Part of a small language model's weights: MLP 1792 tanh GELU, 33.5M parameters.
MLP neurons of a small language model. Each row is named by its layer, matrix (down: output weights) and neuron, and shows model dimensions 149-297. Each number is 128 + 24 x the weight over its row's rms, rounded and kept within 0 to 255. Numbers have three digits each.
A block is one neuron, or neurons of one layer that tend to fire together. After each block is what it responds to, as a language model described it from the Wikipedia text at the highest values.

L4.down21:127127127148083108110099136107117083127137144109119130104111141132114116119134146118093103118134106104176092135086137152128134122154143153109071143142117109131147153142116119128159157117118111144049116154117163116119099095115167115117118142104120149094119121153123131134103159130120161109107096150118142119127151130134162117081089123102154133168101145124131141163131118154153110134130100133142174158102140149120155092139180135135150161113101161168
L4.down135:153192139105143111152149130105137100147135142129106137163129142132130127102152130162116103095112080118179107112116116151097116115098137135145126117117150130089089135151101117090137065119118120146133158113142104144079128153094109086160141122154151148128109135136114162080118101151123156109136072145162108153154148134158128137082121134136127144139183129139076162117137113157094103140145187147117103112104128134123156093162097103130146177152130121112
L4.down324:091116106133136112143083127148071135136157133108088113146117102178144168119152096128118110147087186146115147107131129105146107095148130152119107078149093144146127133148157148133135169141109159127138137110148149170142131122144130126117146109112121067164125130094148052172144139146149156128105104122155127158091132141146166121087139107102124114110166150099102097081128107113165142096129149113127109084128145101139159134141123094118145108136148153152
L4.down641:108190065160098127116147115135131112102158149130142130102142142143093138119069088126119144114132106100134108119136136125118142131123132147092205179141126097133183087144073106115092160092143132106127124150112149175153188108114161116085122142134148156136118091125119163115136087120135135120132138126148147129118122130116118150120113134124133100138117104165135142154126127132102117158152135111131133130124143099111125076104129091110138145117131143165
L4.down726:105121125129137112144166120106130101125170150102144108150140159176100140178105106128128113139092140124128179123127125140107108155101140158086105098095132096168108140122128157127123107142104121130084117146151125145098160151137148132150140144103125112170103165167117120154095071133135099171160134119120088154088159158124085122107179145132159147129096108138168123162132127106136125114122136126155119142124117135132159135138135184157082185142142119129
L4.down743:118106140099128119126127134120120120113174125112098139151111114116118145135119149090108126152101108097145125098139105126130100108112149127112132121137093113137141148143148111106155150099101117144087125137130105158105105117107126154180100153090098113136118125122141125121131133161163119131118153147160136125101152111113076104079113120138117144164129149154144106137149109098120131146125159122151118151137151157130097107160092146139155130111122130113
L4.down832:121110127102147137112121180099154106155186155135122099153139138136136146148092137146136147105103128119154150134123155122115107104143201122162161142079128121165102134139118109087122107150129087084148147116131127114086106108092085128103113112107108081084152084129120147139139121092119165143158100084129149123149084131135156087097100125123176131129133165141127124099151146126137118156122124152174141138136126136146117112137112097118160126131128109145
L4.down866:111117125147132109166164167096098125073204181097096171112132133160115094172147130119120136125094126121124073117131126133082141109118138109127144118146086123140125175108134144155107151125142103127138133154105155196144091142125109158149118120165101143107098132085120101123130105137145108100093148110110133074097122104146132097142110103099141115110148152131141109111157076164109145099144123091118103118122121122128113095152083095113138142157112150169
L4.down943:139103080135147147040151131164105172124120163136096088145129122108175126158106078101111158146138107105153101146129126112126127132146137106115109133128129106118131086126141093166124162072129186106088109103140122148145123105125102162125101158117114159129113142131129116110121093133116139144121140109151100098157121139113153139131119136129147144091148166149135108105113119146115141119075104077115107094105116141116145138149087099128141125148139154140
L4.down948:124104095136163133112181101134105135154147151140161176122121124097090125131122102131180152170145116106135153116152114091106113110113148179098133116095111148135111138107101130112111109110077115109125121100121124145140135127133149155158098100074126138140116142157103128132113164120135159092132119152123100119158153131078121136089134178123104131158108142179176078117110110123130098147108150127145133111133100142150131124117171163135107081150116125129
L4.down1084:153141130138172110126176128130115138146144117126110137125139140123114126163097073134119153089143139125093127171165126131133162116088140133160136128147065127156159132104102112145120103099117136158124118099155130125149148168095090143092126096138150156137173116150117136112146142121129165116136107141089133102122108127091105121151152148132123120099112119159075096147098172117088172143153135134145103147119156109114153127185135139132183102111099176131
L4.down1301:103106120126145124091177105128149097091135123090122095138140112083114117129175118107104141146136123112092159128127101166097100096113128132117125173106139112159171122122141133106157153136170105144128113159165099129140136133124122108168123112147133105087080092120130108161146162140111118114140101135132145101125115087166111115127136164125122152169101136129140122150137163076150159165099102130117086137185126142108106129138087099106136140122155160145
L4.down1339:126165075135135121152156123125083142111140106163069135120155146154120140060101099121149162114139142081164169127161092146139108114128162110118106130157130089112164127167065114106097133151144134116123153115126126129119114098106060133106150125102124139099140125142118130095157075109137138108130144116142121138134124149155110133134141125125083110156154175103105104139111145118100176143138147111140118111104093112147091163101158141143148103082072149101
L4.down1469:137122181111145093103149146123121164124112137136132124110126123107126119149137143117139137150131188101180092119145148166158088183129119137139145096112106143109113140110138138157097158150113144156089100096157159135170109093126107125127123180133134141130108119124092140179164136134102134130126087096119148136109155130158159116098157095114142127103110109130126110118109142159130121122125111145189140138182148100166159124119145166095161117124136122131
L4.down1747:139132163091132112120154091172083082102152170133091157139154103147092073171108125089115130105144091118138103115141117133108111145124165086187134117094094132129136130150133143177120141106124170129124093109143110131169162146161140141153108132153145149124091126167129114080085125138166164136090142148172174159142171150149151128154120101124105156118118137135134122101161121091077138109149164164133119129136194139128147089133114121113134114121118119139
L4.down1762:153137100180156140134134106116113150132095109111109132122114141086134138120110093123113135125129149142128182106126145115126131134109081078138136143157125120155148125109170149124119132142128100155140126099125114113129085105087083138122071101131163162104131124152098099052149148110145130071149092130132143160132142115113108135115131132127115149102139158155133171157115146112084109112091119142143129167098120142162130160126127105159143150095136095117
Description: Modifiers after indefinite article. Adjectives, word-piece endings and number parts inside noun phrases opened by a or an, before the head noun, e.g. "a fairly entertaining", "an unspecified", "a 21-year".

L6.down544:134120132156094142160151093147117151123178171125106100129105121132096147098157126178126159119108137087090174139155139114171099099118139111102146132112053130129076082122119127121144158097116121146120153120150121143181114099120163160154166127122157124169125175158121121151152179095129135155135152165091139095138132139138090133080149126120173165115127102155161146152112142124144128117107131157151101153105149114105126136107135121130170123120098123136
Description: Prenominal adjective slot. Adjectives or their final word pieces placed between a determiner and its noun, e.g. a large majority, a memor-able moment, a 35-year career.

L7.down1288:126145108144149115139147135166110141178146161135111128147155109124136121131157103139140087117123138132105106120139125087126150158099142192176112124111128126144126087104137124146151112117178088158097124120129126186156077126116116130100099145120103120115104158145116146146139155120130148091111130144140155114141181155163201091132112166148097132097160116060126146101110138120088100125139116175123166147123119125123125150089111151090128115127108155122
L7.down1544:111168116117125171136125151143091131125148126107124163108115128157139149113072137128115133111112145166110139125158092113160112120125127133152058149179142136105147122080161124154152080090148135164131121137137136136125113108114147108094112148074141104170193144125155097118102124168103112145117089166110133120156154123133109105111132119129122142081136132118132152121085141126101149153145155178144105136171122144116181117110141105077138138090108132106
L7.down1653:124112102051161069125102143177123118138143111080098113152136079155095099134122150071201099112149133137156144108173122147145136148137167176129142144149132146117188143124129106137156053122141119121159157153109126117112159161125178109121103136114118151090096160124116131151114142087085180126119129111131108108129093132159130084158122157113189119112135124126136144140126173142114166152165136139142147103149109115142077121147142088075141091137118156135
L7.down1686:127130137124125161119120143121139085141126138149127107117165136134154108116113157101107125108107090135119126110089125134150089104126143170130119096157124078119145154163078127099094113097102110104148172119139126134112115155156118121123129095144112199119102145110123102142089169130171141102078124097132095153169135179138137143106160125145140109119146179101108119146116111126157119120150088147107134137122096104144065117155147127126141124192108104137
Description: Table cell number starts. The space opening a numeric cell in pipe-delimited tables (vote shares, sports stats, codes), e.g. "| 0.16%", "| 0"; also first surname pieces in name lists.

L4.down310:126140088120097122172137139121111161170110154072120118115127152110130091136145139116126113174192098116161139129144142112150145123127136118147092142126138129112089126082099145129115135131146116112133137116143139166150118171149131127139119130122165127146160135096126135107143101134143126080138131143139142101111128136226121150069150123085160102120127096142104126102169169107137124136154107134134125126116143091145159178137108115142108170131111127074
L4.down419:130093133101138107153125128116149094121141146163106165141128125128174203148100201160145120151148150116117132123140106137156172160107151108123107089163120085124151152131128113129136124138140144138169110131106113083127143204146100142144137138156157158150129128114144146128122183124121169105121110100100143073123123114117145116131143107159101142145123127141181129153109119108113135106129139150158098153112087126109097116205148160181137164163132139162
L4.down429:202126112143118185117115074164150149123156148085096111126132145122094128137175109108119106161145118128167105137157095134124141135109120104099138159158092137095090120127105116130115157168120117103153135091144139137158086132136097075124101135109126130152156107138118126184099068142110121117154132183122143115158114144129181179136158121110198103154123116158150158118184130060157168144162151134151151163110129136125119126166145110129128145121126125106
L4.down444:118140096148091125132130155091144098103121164107120153103122160115107160164087059138106117075116106090123130144137112131162106163118134130172132150102134168132126142126119119112156073142113152093144127116110122134136146146090109127130130088102119112085130125187139147145163139099131131132099134137112169143103119182160126146112186139115128114051109089099161132122086096086149108113127138125126140133085151095105156144146128174084167129103103145068
L4.down498:122127157145101125144116164095164137115143109123141123126145160144100157088088089099140169129111132143070161177121120153134152147164145151136172088129128112128073118112133126117118117161119150139088154129117166102120131128115129127117125094121103054147096132102104090100106132133161116118127164133114144095146137103182126114100125130121137139117160131157205129064149144150123108092113128121127120158133128125113127149157157132103122123126122120145
L4.down645:116115112131177138127122069108145133178151176137133156143111138129118134173140148108137096180139122110139097169128108109077105101155121116129120139153193159075099147155126116118131146176129184120156135160175131076172145140134130126116098113123103125141157116141158139099120095120130117148118109119104172116172153083145146179144147178131125141150138177152122136126125166107174157143128175133142158142123156170156118139125089089161057132121142141097
L4.down686:132177141152102136097135089128133144132127131096112171113123101155123143170152125128118125132141202130142152166156101078122084115206110116136156131183131176136138111161130124101129125139099161115144133129136151149137101076153136142132142122136139113132111095154161095115174144084132109158166132107194101143086136126158157097134117151128174153133140151109125127176149130127113126085170114107149143194115085109105107116146171123130140167127124137104
L4.down713:132163158113133145145164104067132077114131120172166169130132170135140169144129152138136100140122126099108103110159189163159108128126142141152147136118179119134154112197123111101118178120154148158099136144151112105142160127124113121114132157097123110114167132100148088100110121130087150135122132135105102130161121187132121147130135142118124107106143138146109137109098143142155106111116139164147136113128096125131136101135177119142147119134136146132
L4.down835:086136136135184126117185138068107064147140137145088140087105124104122167149131106121151095108072116113104196103151111128121164118098121147178142145092092121119147112120167157077139139110115143099078126121125076117149098126117131151136161087143104178175130138108130151146141135123120128100137124148132106153124114108129145127096163133119156115128115152115139117139094161128143116104145145118185147118132114098117120130096112167145109100148143144087
L4.down840:144075129129169122131159079122140110149106136115114147105119102131083130114110108125122143144110105124133119113089126102073118114139111151136091113125108150136095142130161124109100089168144117150123119129117149142164143133131145140091164107131147094094194174149105132107143143158107131154122127137105151140083179058121138105161140092138136146132105142144111156157153131137150122136147116152128116130141096116075103138138111110105109153140135164137
L4.down926:134089081140141119144105133131130115129179133141133095156126133111088133131160134129164190145090140112167109160165161125166113154163150123098129118144109093158160112158158164143114155127121099115132119185136124088087122101142150110100126130126110154093153108100155173120113149115133129127080146098135118154137153141168105125125140127117122138140123151107159143113103127097175194165158152113136122137106161092117144126140153120154124112128147141127
L4.down951:132127085118140167179147124158137132088128119108160154107099131142142107139158129138150146104106143154220123095130112102145109153128149099152113116118109122102112169173169142141123120093122159113161121131090098130080116133169149116163118141127127120138145113106143148119131150137148127094099143086164127125152121138199162140137188148153135129148124136111154120130153143128109135129144107137137158114116110184148174156104152096122107157098099150110
L4.down1093:151139094131123185148105132153093146155098153107159137166074136116170126167148097095104110123099121153142149107125095107107126114109143111090083123143093135122132145113121106123160166133121141116135124106117141120155087129135110148165148096095116161121116191153168116093145084121090112129127124134129174113139153093133112148152121141100154130165123128145140107109120160065142142147127151135140156201119099127126144127154117099091144154092088141121
L4.down1126:138108094155158115114137125134122141136130145108127131122163124154105168123160131124106096126137138186109160141117127111120116111140152123166121126119096152167093114148136127165127129094148084117089145150109137133129116115193150173109122115090140151089073145151163087131158117140153114096141169117171134133130098101123148145161120150158122140114109141124086095142125109120117139162106128128138119169140139134125123141104146129124127115078105108132
L4.down1179:107175134103110114114136116152152115148114103117115162099119092154177134128142142170138092120121120154158077124092083142108141130143129171135117070161097125121107135179146090119147132164129111120139131135147132143148119087139111136150135162125157121121154091118127123116129146084141174123138132126077110127160146147087113115149107108143124101135131109115142168128098145120138126123145138141123107109149107108087147142145111097150111127136138156142
L4.down1315:127148156111136099121112114160132142096138128110109146085112104115098139053141127147091134133156145132128141150102136142144094116133146164120161106132138149171095115126161126135124153119114154178075144144152173132129091180162114101171138120139184115107100101133106118134144168131137176138151146115178122113102135151113153140104145111140149087144181096107118109154147131130128147115100099096156127139142124106123118112151113144104155144132141169127
Description: Predicate start after subject. The copula right after a long subject noun phrase, or the word just after is/was/were/been, such as not, likely, so, known, already.

L6.down1288:089081112128172149137144127135086139130108116159145141084135148112114163087123123127104090120125111114169131098151154162103122152181102159113126122131111124120104110109134092097136129113110100118113159122122132126168150161111096102126121131148129090100097115126124100116118113128110130146135088121089096108132178122091152159119141147097146121140128135095124151104134116120127094125141102099153156117163106191142153159126109113088120125125173146095
Description: Plural-noun anticipation in partitives. Words inside phrases like one of the most / one of the first / three … where a plural noun is coming, e.g. important, first, chief(doms), co-found(ers).

L4.down16:120105081133123127123155157123115118099138089207183115150130146151111167093150140107130048099092149093110134077166121114137148140145129158128139115138119151099123099124148088135142089140108132130117171147118093052130114099112124115136153118129104155111108155135127158140134187168121138104168119151109112108177140123120135131129148136153113152124147148156107146136092154158132087151154119136131116115113113111088148149098140108094120128114143124141
L4.down56:118121106149099124148118115147129126128135170118115102134132174147125120103128118143125188117057130098134133140110121138129138146109126132093120127160098165149135121157081135138135110125097151128134115163092149179167127134147177093103131122093165111117158126131123116120141171116118166160175124079125168100168123080115119155145114117114131162107141090118126153166101086087127161120141115182192137141070109113118145101104147149132130114128122146113
L4.down123:117102114130127166151134149152126159136136106136147152184122115158093138120111126135120128136145106128133174122126108131119155102128141134136152121137121143125106169136153087125111166126179121197155085140140128156130114102089141109115128185135184125181100167165111093100163122120136125123151130150132162128146118139122076115174118094139140112132098051122143116126121101134136081146171137106141131145161133137088087129153113172107121135114127119123
L4.down277:204126169156142144153148092123138136131170141103108132121128130134139136117082137147122159135136119109128154182139164093139093096137128143142144105145126122118142094145091182168130130138132129095140121134088142132123128083156072124148153156117159138122143151159189088097132124087144175133129121154091119146153140088132118185152116104153161094117138109099114123147143101119118107133135112162140176097143111119123116128153144111134120118165131114133
L4.down505:144140076182136168104178119145114128161141128167152166136132143127099138137173117151134126141118121140076135123121095140127127121168112149126122126121154092111137125144144114091128179128148158117114112117140110096143114112134104118149112120139134127127151152145133163157118124110116112121131141153140125128158145131100143151125101099169139133104082157137139151141118111182112147139146160174153140111165151101100137144120193141127095125112115106081
L4.down612:100144158150111089132153092155115127134128110147106156110108126139081112159101115119181095140162158117152113150150068125125094122115159118157177108138125150161088114172163176124124118125091109173080083125131171123101143109115138119118134143103075120113113117158157085177146108138107124145111142105128144127131117142104155136146110146136117123124139112108153095178112167100099133121129118110138132121109139123142129137102169156094149127124141133162
L4.down694:104139126094134118132166085145127101093091153152127147157138142106159149144112115138125119101131153142112152071123127137126137126125125098084108116092135168158161130139140102106160122158122148163139135135137121148168078146150125131109102099108154149122105138135099169138128119102164065124141099104140120123162098160078088132142109150166140135145168133132113164112132157097156144128140115099122096150142112069104151142116096149104141167107098149133
L4.down1138:133115154152127146112129091113144069109126130116095146088147135101109115162109093149125138129121135179121114135101155118134125193136132139148112142124127128105117158113121107094157140145136104143142135141087156132090124172112115135102103173131084076132116160162128170110123170121155174166160078133125167127162147106151117126126118127126116145114110160159135091115129115096137106116162147136146142159147155106124150133139085117144144104123102163131
L4.down1272:109124145156100165120143125154141133116087092093129114147108115091127169107167064155122081110111093098113127131091152115081143139111092177121067113098131149143141096075117109094157122103095137094137157155171125165113096132150145125143071132149076161112063126130120136095133124163116145141105115154136131136160100096118138105127146150150144147125138129137123133170113141139108121121150116119163172111133168101139137138147136144137128136129126186141
L4.down1378:149079121183140193100153153149140093138137088136131110137148148103127101122151123145129125120144096161174121165101107127106149128130128091152127103150156124147093115134135120096142129120126127068120124116091109135100137099134119172119133146152114110134133133159130121146123129100124139096123098139142130097209085144112141106156131085142176169107117145127137136105116119137093147128125152101166127103112138131110084116153125166122110155082137118137
L4.down1437:105116120100117110137137108139099148120112165095100124133116155168119144118105148108139138173155101115140101116164152125139104137151105089149136165071137112126128113141175128179104088107190149107106119127114126111129134147104157104116140096129136131161102104114130100132093120164131163128097136075137163083155172121131084080140136056138147101109153126133095108148115114152109167143147101114093103103126139130102100146131122106117120165141087146190
L4.down1467:124140100122152088140126122101074094125178142135085139123139095131146181150120141132141128137073135109127134120145101121117139102117155118097112130098137147159161141100107120140148178105116141083155142130166113136135096148122108114138144096111127107105097134128124105124089101122125194127146133138164097143114121138124143159135145134089130126094150100097158129070142153110145152141114122137134163145120112136119120130086119121131136108136086139136
L4.down1563:165121144115150147121127162094145118140129122105099051104112161145090106153118101187150136147089152142167100099134093108147054163154121131159161113134097111155138130121119109145150142109133119110104104149132100117079123109143143123142132120123127161132069183129122143107136168099159143119120129109110122149147124142183156127103120164133142153100102149152127136090154147143136122108152127098104117133163096143139151165117069120127142208113122110094
L4.down1564:139146111121092137139180116123152155092137133106082129118111163134135125106146115148125085135122068132167117167164124139130108082138146120164145120169086127157072093140161101139109145103148104138134086107114112129121164121100160139119140160138129105143168130133122137179131095116129128128117138129130136107114088147162143123143172102153166144140087103111124141134092117100110152137166092174146163110136105109142093105113128122090139133135106139146
L4.down1635:139111099124141112143124129114120125080152109083122155095160126105122101150140163184120123099156175119121112175110115113130086097143129130145136124157127153090135173109140130107139151112125101125133105122093091093162129084139109155142124067150128140112125122121113127120117079136155180151132125153148096123119150118122108149124115115109139107125103108135144165059119076156140137125109133169131092096121130110118162156091117074159137152142118138098
L4.down1755:132132100194094160136117156136128102148113140151134119097108112094136129115178143145145093095134141189164071146136141116128118145096137051098139112133095162162087080097151099129136148129124157124100112140097141159140125098071118144129114141133101113089151150163118117115132116146107103124125153154155142113144130138132118090158147110140105119154140131070106127132106145098105121155148117125135136114114147113112094160115087105098113115114115098130
Description: Superlatives and table headers. Fires on words that follow superlative or ranking phrases, such as most notable, among the, and one of the first, and on pipe separators in table header rows.

L6.down1069:104119093171135120140159131134157152127145148076136151133129148155161138123100128128103149114127152122138161116112130135091094136109133127140131123139111156112146132177090136098129117139121143133151084140157158118101145118106124081119160194084114147146117114157095098133130105161144177186140092100145162131159169138123123098162137116150100109114130148065093131108108123175104163128133137133159121138105146092141148116128138168106114134124107119118
Description: Statistical table cells. Pipe separators and digits in numeric sports statistics tables, such as 0 | 2 or .456, plus weaker mid-word pieces of place and person names (Hou-ma, Urs-ula).

L7.down885:129138124143106169162126087122154133144153136081148148102141123137124121135136113150116097105108131160166086137119096129142162133121114117098191137162131103167152088108129098099100165138129160122133144145152143089167137147057132134152146152152112127120073103178148129128118118106143140127113147086108125104163116105109095117119116160153133148112144143114125134126143159148120112152135055115139089130115147100093121094105136120122130113102107100145
L7.down1099:116092134178080139169089106121134118141148105121134130173144153097175092120143126133111134130126129114125155128139097139105115107103157129133112132097128134167116116094185130108108171148184165072142163129121128146123163098083130134128153111131118121153087152133144150125098113102139132126116189118127131097149138099094116114081095127183139148114136113121111136104117136135123128124175086130126116144177054104115124163140104117135128116136135162112
L7.down1353:117106139147119145114143129127100121149081132130093160107130151138116157123157127129087127144119124182163105105151116144137148070131134139093098132124089153134131099126121130161140136138195153148142134129122115136128138103088119108128140109113126109119120145145169102115149150117138168119143139084167139126117117149109193119162128093094123141127169139085121134123159096149124101129125116130105112144133116140143118168157123115126125106149154145114
L7.down1443:072087137111120124117104117174145125126105123078134118169125137148144173092157106139120161130164118099115137120134097106153137101129109108117163122130142108141093122182152187117152116139113116131153072128096128105115080085155126135158120136122178124124173097127094177114115099170091122087122098122100137108173116118130151153122132119098084147118110153193111159115082082104160101136153103161130165149081143131131139126147105144136154098164160159136
Description: Copula after sentence subject. Forms of be (was, is, are, been, became) right after a sentence's subject phrase in encyclopedic prose, as in "Emergence was", "It is", "the contract ... was".

L7.down266:148119117141174152138150147106145106123134161157129151121107103117121101117171137100115080139110175121213119116107116141120174130106142137150104165160126137146107110181109149127126136144133096107137144165141103056095168127132082138118145113139101119135084128176079172161128112156106148110127126125139107119183144095091129145117140123051151139105131128121135141129117126120105079131083128124141126154104124108107127144159167109135134108160152126080
L7.down549:117103128080174095157139123128096113131099163083097137103142103089089178113121101149118128131136126130171110140149165102142132167121117120128107117097094140147109138145130107088132126139114109122157169131110124106157152141105123155112105153135123086116086140123144116104135146085085103147146119119134111110124184133121151175126141131128159093131115145110084177089126117115150125117147092097140125103160130130136136101153141118138126135139183120067
L7.down792:148071094111126122137156159078084108104104192128097101129137161120074134122160136111138099124112136151181142115148125147128125146136117163141117109108108130114090087124130152170138105167087136121161151093128104119164130157115123119147125144093105130135105095097128089123128121137107077158124132112157099115152133105101156136125100171100141156130143128111157133125096125091118107137124135127102188124139148126147131159155191122118111146165128104148
L7.down1662:107105114132158074111158124122138101133083134132115102089143138104127135133139121153099082133116097100150128179144126119113158131138102125154110117161107169152107159092194133096072114148138112087110116140135093112146124135100098084110138115135135120157056093137083138131102114103122094136122146142157134097119108126139120147202132151140153122098171196119151135128120144137126152156151136143080128104135111111135137178138111131095116128135166149148
Description: Plural noun-phrase modifiers. Quantifiers, numbers and adjectives inside a noun phrase before a plural head noun, e.g. "three sharp turns", "several roles", "16 smaller ones".

L4.down10:126127139116106166150096134131113157119110076104156100123112137161128102169141145148132130121128129105126154127121128128132142132160121090090086129132131075132083130092122127132125090168151137115107151105128168152129147149172129150147131098111130104137134153160162115128101120137091154115095137097157132112138123082126126155196119141071101138117137127119105164145133083153137143103173154139093181109131142151140110138107106171164158134116119187141
L4.down58:144135131107069179125108093123108106127128150127141127161131160127085124104112128120106115149164114072137136156155152133100083092138079108101130110073093137145135121112137119114156136116131089118126137166147143119134155127127093136155104128137134107142088129132115106130132100173118116151122152150138163176098091085170101114158150131187163165159130138118130112136157122135122147121118048136081136123145136101136113124099106122123105121136147106130
L4.down304:115161105154115150112115114100095112091092074123135126136093120158105169081143147094107095122170134120154156118126132145154106173127111117108093162113151115127143134166122101171121087110143165148102138111111159142121139106155116129127161142141103086142130139128138105095140121116108175144130155119129142105099129141133133098140130164100118067123091104151127143114092135133156109136142121140136117096135107117118133158143142167172103106105088116146
L4.down343:126131132105129091126106109144144125069112139139120111132138160111115136111123094136105046108117152147155115172120135095110150105166080165149108105131110149147105149131113122149073101167119137123107162155078137143142119123141198125101137113136081134158173202164120118155170092158092116103129150089156116139134128116159106137151167073120127120148158139108102102158118147136153165131173148128113105113117114076121114127092145150120179139134111166148
L4.down467:122083117092106118088118117110134137089129095097125124139095096128104142130132160132120145180152098079135105150125116135143136116139137149116135152118142135153108100140142097101129153125156133195118132101116119141090104136160169197095137110162163121159119146119121099109159098134106121102103143096129140118144134167108113173156147143132096112101121125163143115158123157140121103113125138194134115167146106112128109148083098151149123116124116152147
L4.down627:133203109154115134111100089152076124140167115128107114127092098129114121128133126117112097114168083175145138139137155124111128162175122163067084119122139141142126128110125141148106128075137148158131170161133116098121165091136176150177141141146081135107102138108134117089156128146105194095123135095162124094152147080113142134126140101124105147131143151162095111126117144181136127155144096113149133126143111108106117152098115096148124089144108138139
L4.down722:127112155157106114119131142098114128131099109133147135122120136143144171123152137099128144134124147147102097122118104142086140087130129145120099131127114131137103093080152133107103146157118139098159111131147113147122124134154164162085179142159123158122146129095115082120152114135134136102133127084140080087149117090128143148139095112111099138142155106126114108119109122175122139153124140128130179101125120122100130120103136132102121123149166162118
L4.down770:141108124133139159140146131092138146094113108133139101118146105130148135080124122067124147112133140104146121166132118137182116119115110158131106144107152112129145126126163120135105085131153113148142116105116105120131097139173145111139120127107139088139148136162165148117137110082157147100156137128117121075139094104175113124126106102135109087124103079119147087093109129183119151102143128091171129125128075119106118133102125118191119177130104101132
L4.down944:138175155115092121145136112100127155099100077137174121116176116139120169103140095130131145125102119088150168094119116094135108135149123141142149101107132150082115127108091128139137123150165136139163127094102157174157135138115138130122110094122146110121109119088166084174078163136100115157146146137123142101120117130145113106173087148136118094142130140129158120093140145142106087134116156101131106131090124128196135123126105147142155104151116166159
L4.down1177:169145118088153140082129140145107149115080116094103105087103104146113163155163136133114085106172107134080132143131127109155147112160130149139121173136153121142123108113113120144097127109128115137104110167140151118094116102146171117146169134103133104091120115151154141154136125130112117161112137115103133108087137134118116139130128110129121142140147119096155162116133153120125142095074117074115139126133142066138093141152113115148111169075156109106
L4.down1329:080172165089120126140115124116109128102136116134150151140154109158150167128152177136115120121141127109126116056092121141136125152106151122179123142119095141153175133101128159150118093112138097113065158140128129178096109156120114143107145112111109126132100121071140123141107156136130144084134120111155098079111124158155144110085136113110123157120121092118114147101118139157127144148114150097106136144127117141140104107110122089133124107136120127105
L4.down1410:110194160130179144118161124147104136077125073168142135158113144153119144105135106134093140147143145115131135132145127116110131129126114140134090153097126110140063129128076151158115115148112134149142142144085141112119142152166118159137148166152141122102142110107121127154135144124090131133124179166139089091121102080120144090146123101122151135095139203098119108150126137169118141151144148081079162127117114115159127130109128127161144105163099151192
L4.down1430:140109107131186175144147153151135097088114085131092125120145156132105142093152058129111148121123151122133114128114145162137124146133132104138109115147150141104127148096117145158106133097109129136141135102173094082120103082135142141128142095126071092082107105119103114126113102115134161112127144131137125098089094166132111127132101134086116141113132130107117153098121106146137120116109174163121120110077112123158151135116118112150116090161091152133
L4.down1443:169081116125139159126172110135110135107122089123084093104101121116136122056161124069123106095158137135104141119143143137151171133136094108098119134074146154141086096116141128131128129142104182121135133133131110127139131085194135133154111092138125141136119113089111127119138131113126142140141135109146122080111125127112132107158120126122119124115123116076139134112127127171117129139095127136148144148130082131143132147114140103169193094132091153153
L4.down1535:145125126117129080156125134085130155121100081091151142142137138156120113111129152121106141119116105128131156116139135144139129162117155164090086108149137123113116127109161118087143131184187147107136134113118134139128092158140146133136146133147143127130126165125131099099115102135090133100141107177110148156104148098122097107145126156155131088133106136125116162137102129138164116082154153109134113095149145170106143165099139122151112185161153142166
L4.down1541:111124162181149134099155105118110100132080136103107127174101142135122143149149135141126134136174098136104126113116125124126117106070127142119074139154157143115143091105154139117122084165084148127120144102128140151112102132148166075142151126096146144137147106154113113133190149145145139114088118145172099133128116172158117082101145099067125097143138138150134142113121167142128109143136113136128093116155129158110145160140148146146079132104134159164
Description: Late-column table numbers. First digits of numeric cells deep in a row of pipe-delimited stats tables, e.g. goals, points or league standings such as | 2 | 0 |, 28, 1755.

L7.down669:130145129146155093158129175098127105151152113094143074090135100126134140162132133116162112109126118130153111135099095142125128116119132118138153126137133162108120144121138152089145145096132126104128130147119150128082135120090108169123160147108153095169100123123142101159124127080124129141116135105120123135109081172093131152118096135119105154140075145152158143091133122162108121141101123122096139148132171106067110111087142159124153131144139138184
L7.down774:123128116105124112066133143101129106131142116130103156171127083162123150100160111110160089102145137154109130142106113158112095103178143117144144102117129151100120150170126100127145112135180130149121154126140135163115125137141111139133110090149117099144097092128157111137147136108138121162131095134134116148106129104113149178161149125124158134165152127147111127154121092076154110148124125163144103122125113137067149115206148144127136112109093083130
L7.down1175:099135111124118127108164153093118108112160137119143115137113135108079093139170076126162109179122137115191112134105131177136107082110147131096057141097120134118119094164160141132129110159128133121127142128113135126150132121124128165131168130140145079133113122149143093128103092115116129144141086127171063127112150112101148132077130122123131140127123139166115115115113139121124136136136115177155152127129126156112138131119147141132163135147155155105
L7.down1716:147104116126093124112159110119136092114148118103142116192092121152063127132126163137119129099163127110107136110106115128107125144129131135112067135138147171131101131164142098165157093138123125122133159129112099121156153135129127132123125134128112086121114121177086100127099138066129088157148099102128141138133118077075116112121165165094135140130124138138142092140126094131120116129108136170135120114107121130123141098119128167115190123180103138166
Description: Ordinal and year modifiers. Modifiers right after "the/a" that pick out an item in a sequence or year before a noun, such as first, second, fifth, last, or 1957.